MLP neurons of a small language model. Each row is named by its layer, matrix (up: input weights) and neuron, and shows model dimensions 96-191. Each number is 128 + 32 x the weight over its row's rms, rounded and kept within 0 to 255. Numbers have three digits each.
After each neuron's rows, "fires in" lists the words (lower case) most often at its 100 highest values on Wikipedia text that the model never trained on.

L17.up575:156050125129161158102183158186087140118149112151087159160128105174113147088148141159165115045141145081099121134135095113124102106105120100127125097120167087053140124127104121055132105136157100059213088194106130131126144140075119164116121116104071138160089120117089152151168164164159129140
fires in: "was", "with", "at"

L7.up740:168082104159118118132172156116085162143136153132138105075096126103157151097033115131067082104083143119138175101141115194179153144144129166086118125100107136129125127218144137091150104183164126065162117131103122076137096168089149167173136098105107107080154156121071141093112154061172103153
fires in: "were", "was", "are"

L5.up667:145113156125141156141140107109146098098139151148084104168060154060134125192129176119100083151145116137227156089084134130191103144149090135165164074111151068110130095110133126112121116167077194113158127139137134106132079087139085128159083137131120117104094138164112128188149159143124208073
fires in: "of"

L12.up326:150076131182135130101091147210082171125126120120116127077174157105140129101064100143129090097118143126072122113151119100063056147222156107184093130117126106083112136128139152090054131121139109097159092129088167124123151158111089153159100151136127100131163140087089129200119112093120114095
fires in: "due", "singer", "information", "music", "released", "singles"

L18.up276:163144044091130127101170157166116138120127125134118161133092102115167134155125161106146107110089110159113030136134114184133089172198149118098169166149178083105111014092123154099145152120096091165104171160178115072122129124119140104174112149170150039120120141106129121130164098143204140170
fires in: "known", "used", "such", "born", "built"

L13.up426:120143122093124140154114152147083127103208171099098131134121094138178084067120104152152088149164117113186099122107149087104105100118116112089187127119083129130163130117122203102134073127093130084196128158203076083127087158096193103132096185133089130081134184164157174179157107092107137134
fires in: "in"

L14.up55:136178154124125116143144179123142124158131165103115139135139128095140152149177138056101069121110189065162076145126084146108167149110113137055158092128165109079137114159158194103165102095101091114159186144142104117097065103066101178139107148198118105138163167126170124119168153184158174121
fires in: "from"

L9.up685:146162134045108154178148138194134121150123194126096107119189103104183098112151126065162144146184094137149111149115101201118159098066130132139100108124084149135153125095142140087062125119173107149152116124150135137113132141096100160151137160168102119147134144032069134251147139150092157135
fires in: "a", "one", "large"

L16.up626:124110117087161137100145120120103067072160148130099133126082111082107123105129186114176085143178168090139092194178110160119176100131083101062205041127138130107148073147170102101160119185158097100133100146152092099141163138048107122161129156194114116140140139134103151100156132174183165131
fires in: "as"

L14.up346:117150130117169108154187183170093125102226120176131099063122143093112159101111190127180135146151155151155107099100126148071176053125132100101133125145116100167133155144127159097136134099108066119166106141132149161133151120096092149132167148135180156088079114093111106171139116143169077112
fires in: "and", "or", "his"

L17.up100:125092133114123117100195228113099121120104076057130155131115076095114151112111144102171125118194146060130111133151152191076172113171118145097122083087112143115123134122127152115143090148095131141120088159093114144134135139122166145140146101173096189088100128064136146113131108142114183158
fires in: "who", "most", "would", "they", "can"

L13.up146:161158148099099123114156171097149181127171192111160151150116073095173061075119111141094099185095151142228160201108118164158159166185144141139167115190120186136094181089162146138087072127128129116150107162159132089081151135123054170175132157161112124102091111126113131129150111123147138142
fires in: "as"

L7.up575:098134121069074135129056133133063174109146107136083138144092192137133083077116095168099087173082119107123123126110125205111109097213141098127119083130124105106139121202124137142120091132164136086144133079126113068076136088139157156127186123140129108155145166128124121114118152132130142092
fires in: "was", "were"

L17.up101:151126157117117116094155152155072151120234162183100144147159143084115181115127138119132121104071194098092161131141131138140166166075092078081165062161108120126113091118064171116169095085109108130165059162187115099163140154170104114136118129092129137131133142128089098114101115125153125070
fires in: "he", "she"

L11.up242:129079162165122176188155143124156112053125157144121065154097130092125174101126159091069119180152124158179112140109101073138170134138120096091178099108106140165077142118143137145161131110134113100155083191185119136078099151132166146159075120145119182086109185148128111192156123136113160126
fires in: "in"

L7.up577:128092142082122095130153179122121091161160114093158150161108190164068133033140136138172080161149167101127136108201146120113130073135126148118104148169148122075183104127091141134175168124175124141187177122140158153135193134135175161169126145166103148076059122131102070105193140152132137132
fires in: "born"

L7.up337:127084109106146145113138120148122107080119153052189137107124145113093153091108118068194123053105105095100149119142072091100145100126123111101083140120130109142156145114162145120153140148105173090147172131128081169155179149115150097125198204127188156062123133126102137126157161104176158143
fires in: "they", "however", "on", "these", "there"

L17.up173:142129146123110158127137099127136137120083112131137142105149184080088148101179154141158137171083139134170112148129134090168143114187156141129163140102173100173146156124122137108140074131090133112102140137164110138115158141087083154130051147166095086158074120114148136191118142076123132098
fires in: "to", "new", "of", "in"

L17.up639:144150142128091166136089141120069110136140149084116152169120092100138143129102140131136118112121152163096107167173170109063173112103116145067125083114082137049137078137028135141122075105149166149105110088137106167123114155119093182200090146143098101138171141151130148090144089131147170085
fires in: "as", "george", "john", "charles", "james"

L13.up464:205041126101078132100136144191112164116159198120061144108164134098088134114058147177104110117206114146125161155157130177076137153154127166097129111073154127168114172094116138111131117131109084149139071156140157131182118147090092127108136152160073100113141165131144135150155087132127169064
fires in: "is", "be", "are", "has", "island"

L16.up64:081142080098104132139148137135110149082188134135097138097098126163149193146095215116110147160192210138105164111173130157059126132115114142110136101116160123079145145081093141109065075151109075106110090081150149079140102148087129165073126083141116166066123131154179123091110092107173209092
fires in: "and", "had", "has", "he", "she", "have"

L8.up425:163130139125135162130163138213122113094147146134195068072096170119142150075098163102117080162104181105102106102137060153173123081113171063132136181110082156096168116139143138122073121133112148126146127100090113127109144121110150138156206163179104119120133100130077073171130097155150143131
fires in: "but", "and", "while", "although", "though", "with"

L14.up705:173085082084081132102167142116120092182187125092072165150135077141181134077099109138175078095187128108167176093099108147127148139109067125067145081072078132150158226074061154065141155121102117130169154174150096126135133112079158195156114124116125107154171115097146164109173140156142155113
fires in: "from", "electric", "such", "using", "during", "with"

L16.up545:129090134069116082155143180083172059089188153124076106185094105094170099123080146149107081189110116156158137182116151194114166070100106080088124088101095156141154122135141151165157149106131115110158110206156111141146126127148161117142112152131114133143108203151148151177168172094183144112
fires in: "in", "institute", "incumbent", "independent", "information"

L9.up220:166196152099138138206253195136132104139118204118100141098131079111090144096080065097158127160135152123082136145074114140117165098182182168120117122127160132141108164139104149122085130082086110143176086119135096130155127116118094111130135162138085111126101132179043150161150126105118099136
fires in: "and", "which", "the"

L8.up367:161072097163150128148164187165090138082126120137107116082090100109133139130066070142119105145143147080138138082135133167156098129143114051109134097128200107124124172092156169167138132174163095131133148131103065094132043138054161162145150167107063122109095165124116165149113109161102094116
fires in: "well", "such", "more", "several", "were"

L5.up297:183101106130104102156148124152147117077106086141121166075152068082136105107120092161133130164152085063128147092154106076130142105133144140098093112116138143107173123117116129148152157177122209085144119062182087103179138101163162091088133132078153140074032146113141118127146095070178151105
fires in: "these", "first", "there", "their", "whose", "later"

L5.up721:129116113146134152120189157167138133141167083173097152084105105136101091167120103116130079101142144016116133095128126151128124119120133084161143104116111086094124084085110115149099101093145176091071123165116092083152109153120109144112179135205130159145127143083124161108106165139129108126
fires in: "0", "3", "2"

L5.up126:161157124084128169113072130151122122141175130173146140133088055086111116136094143141122130154090083088136153152145096064135156136160111108116106141197109155096134104064133156119080152135090127104137091144156131142119111164138105183108211180143130122166102137167095043161150125117115148088
fires in: "a", "former", "as", "his", "based", "associate"

L9.up743:169082167120154145164168154178084172058138159088151134079129118068099093150112141133124120086130229101142120150056173139139121129124134157080171121083129097136142163099138111108148123112123148142143151160153157144161109132115153111172081179173138140161138122127095147188154105190136132111
fires in: "and", "los", "of"

L11.up744:120148116179124127136134171155119127126110168129067122099169132043135115080080175101163183094121152153112131191083189175096124056113109115154112070122140073164096116167097113125148117145091153077145080114114110106113154145114105119147092160163119155186110149073068162180138155135142141099
fires in: "a"

L14.up576:138076157118104110133098182103127180142179114118161178099152076083178113106089146107118124118071136074076192138200163173086097149115122092114173098143145124084091067103124160128158151159101143096125079138122068086136151170098059163137160106136130136079093130107080090103135149090157146024
fires in: "had", "was", "were", "moved", "with", "not"

L13.up619:118133144139112147169130135105092171089171167155159157126137096113107089128103143103100145161169100107097127138104105137144161152144104049123119148078120111133139158057050118092135122147105159117158092139160140132131114140165131145160159133131157118105120124158195155168226048131255136179
fires in: "to", "as", "by", "charge"

L5.up594:169152122106123143101150144157118151115157169103114087124103092133165124134081112098137126153113119125171153146122119174163072143238148072127169093107144132166114174189146147128138103184143135094191132147120085091109107068028089200131103152160126098109147146133058116182090147135122144132
fires in: "was", "is"

L18.up715:101105163128087129109176142157111138070160115097176089110102103063123126149087110199119100134136154152127066106167113140099155145160111112040084133091121147086146122081184104134112119157142109077170083130172119150107111150125136174141187068138096110083113170135144093116105097157082112149
fires in: "however", "but", "where", "though", "three", "there"

L14.up78:134106099132156090160098146124079143067139146068077140148152109127127124141077161101193167084112143055075102093073129093126157144146120114101117134084105104121090125091126129042123060183134126073143110140113165125185104194122083079095128100099114119144175140097140127142143099129184101124
fires in: "to", "they", "had"

L4.up165:181076123154143216157201118120175100086136128142076148151126181097108110176099072137121124084128061191150092123143110100106084157191118159133176092125115105064152078110114189116139113113147075130086076134103139145146170143114106115136090174122148166036091144139106117153136148116106143088
fires in: "its", "new", "their", "historic"

L7.up234:134063127192133106132144163142136088136143092153139128103126058111147097104129136197110115106185131061109102128111161118143098144058122062050093178149097067148140112114136139095139161124159222100143095122134166119154158178085118134158106160152131118078120194140101108185148180074090092156
fires in: "after", "when", "this", "following", "what"

L11.up288:149068130200091136138108128157141085107190118167143161111146121094140133113077126115107043103105120116057157105126099152151104182176155085111143121089145110106089124127123166079132119134122122180202101170114123154169120121134071084203177155144128141126162106115127131117139058169148111073
fires in: "also", "is", "be", "may", "been", "are"

L7.up61:109120136152141131104126158082131108080145136070109142097060098091120109136068121116191079107125156153189163114082111139139122100163091060124088121147166167129103126127131130129100103114113124086197090141159144082158098115147115155127110145174065108141084111113155134113143124134206193141
fires in: "career", "also", "life", "office", "role", "offices"

L17.up600:155134073092102113127163168133128196124140061112108110123131132174141109158171124150133161132116139104143078092164095129159114110127068132124120079143123119122131171076120122144112142126155096133126130144103094134083037138084106187141138196119124176123145137111087102161136111138088154125
fires in: "0", "scored", "succeeded", "score"

L17.up547:127135139087158155182149115147143146138147126173165179074089158099088133129119163125087117136202162120072150128139153173126088143208123133119163113141162131096090140099085146133125139178158121095103106168172120117177168175100094109177113144143094138086079125094112196116147136136141106088
fires in: "not", "who", "that", "now", "passengers", "then"

L16.up120:109136096112137129112123124119092196083108119114130128163143094109156171111127160121125130149116146106073181075111188150061172164121086069169180172146089152191119177113104135145139096107117175082144156133145175162102092188097176077140136166150114117104161158125125122144170143111181204119
fires in: "to", "would", "could"

L5.up218:167079109143146180111147129151073167107143127133137152126133079094108107131133039108154100095106101087146105120093115096136177117124122120062106140122108085082161181077113124146092136081083202066107089117113140097172092202070099140151155155134124130100101122115128096146179132140183106115
fires in: "and", "that", "which", "also"

L8.up621:099101093112123153152153172122167108123128176161099134130067184117135189166133083046172107130104115146164093137111090183153131093131152088116139180106102131159114139109154148104108110143140140088120140128122142098120130121121095152129126125149118113096086148100131165165151090148129083123
fires in: "his", "her", "their", "its", "him"

L5.up595:198107140144127115125150152140111155138119111120139154107134176147183129064110182092191109106098164101138079203102116134133118086138094094084130100142154188104094107159171142119101190042171095101131145190134151088128134207034174138133144161110161074121155142151095120120118128083168098172
fires in: "km", "served", "such", "well", "m", "known"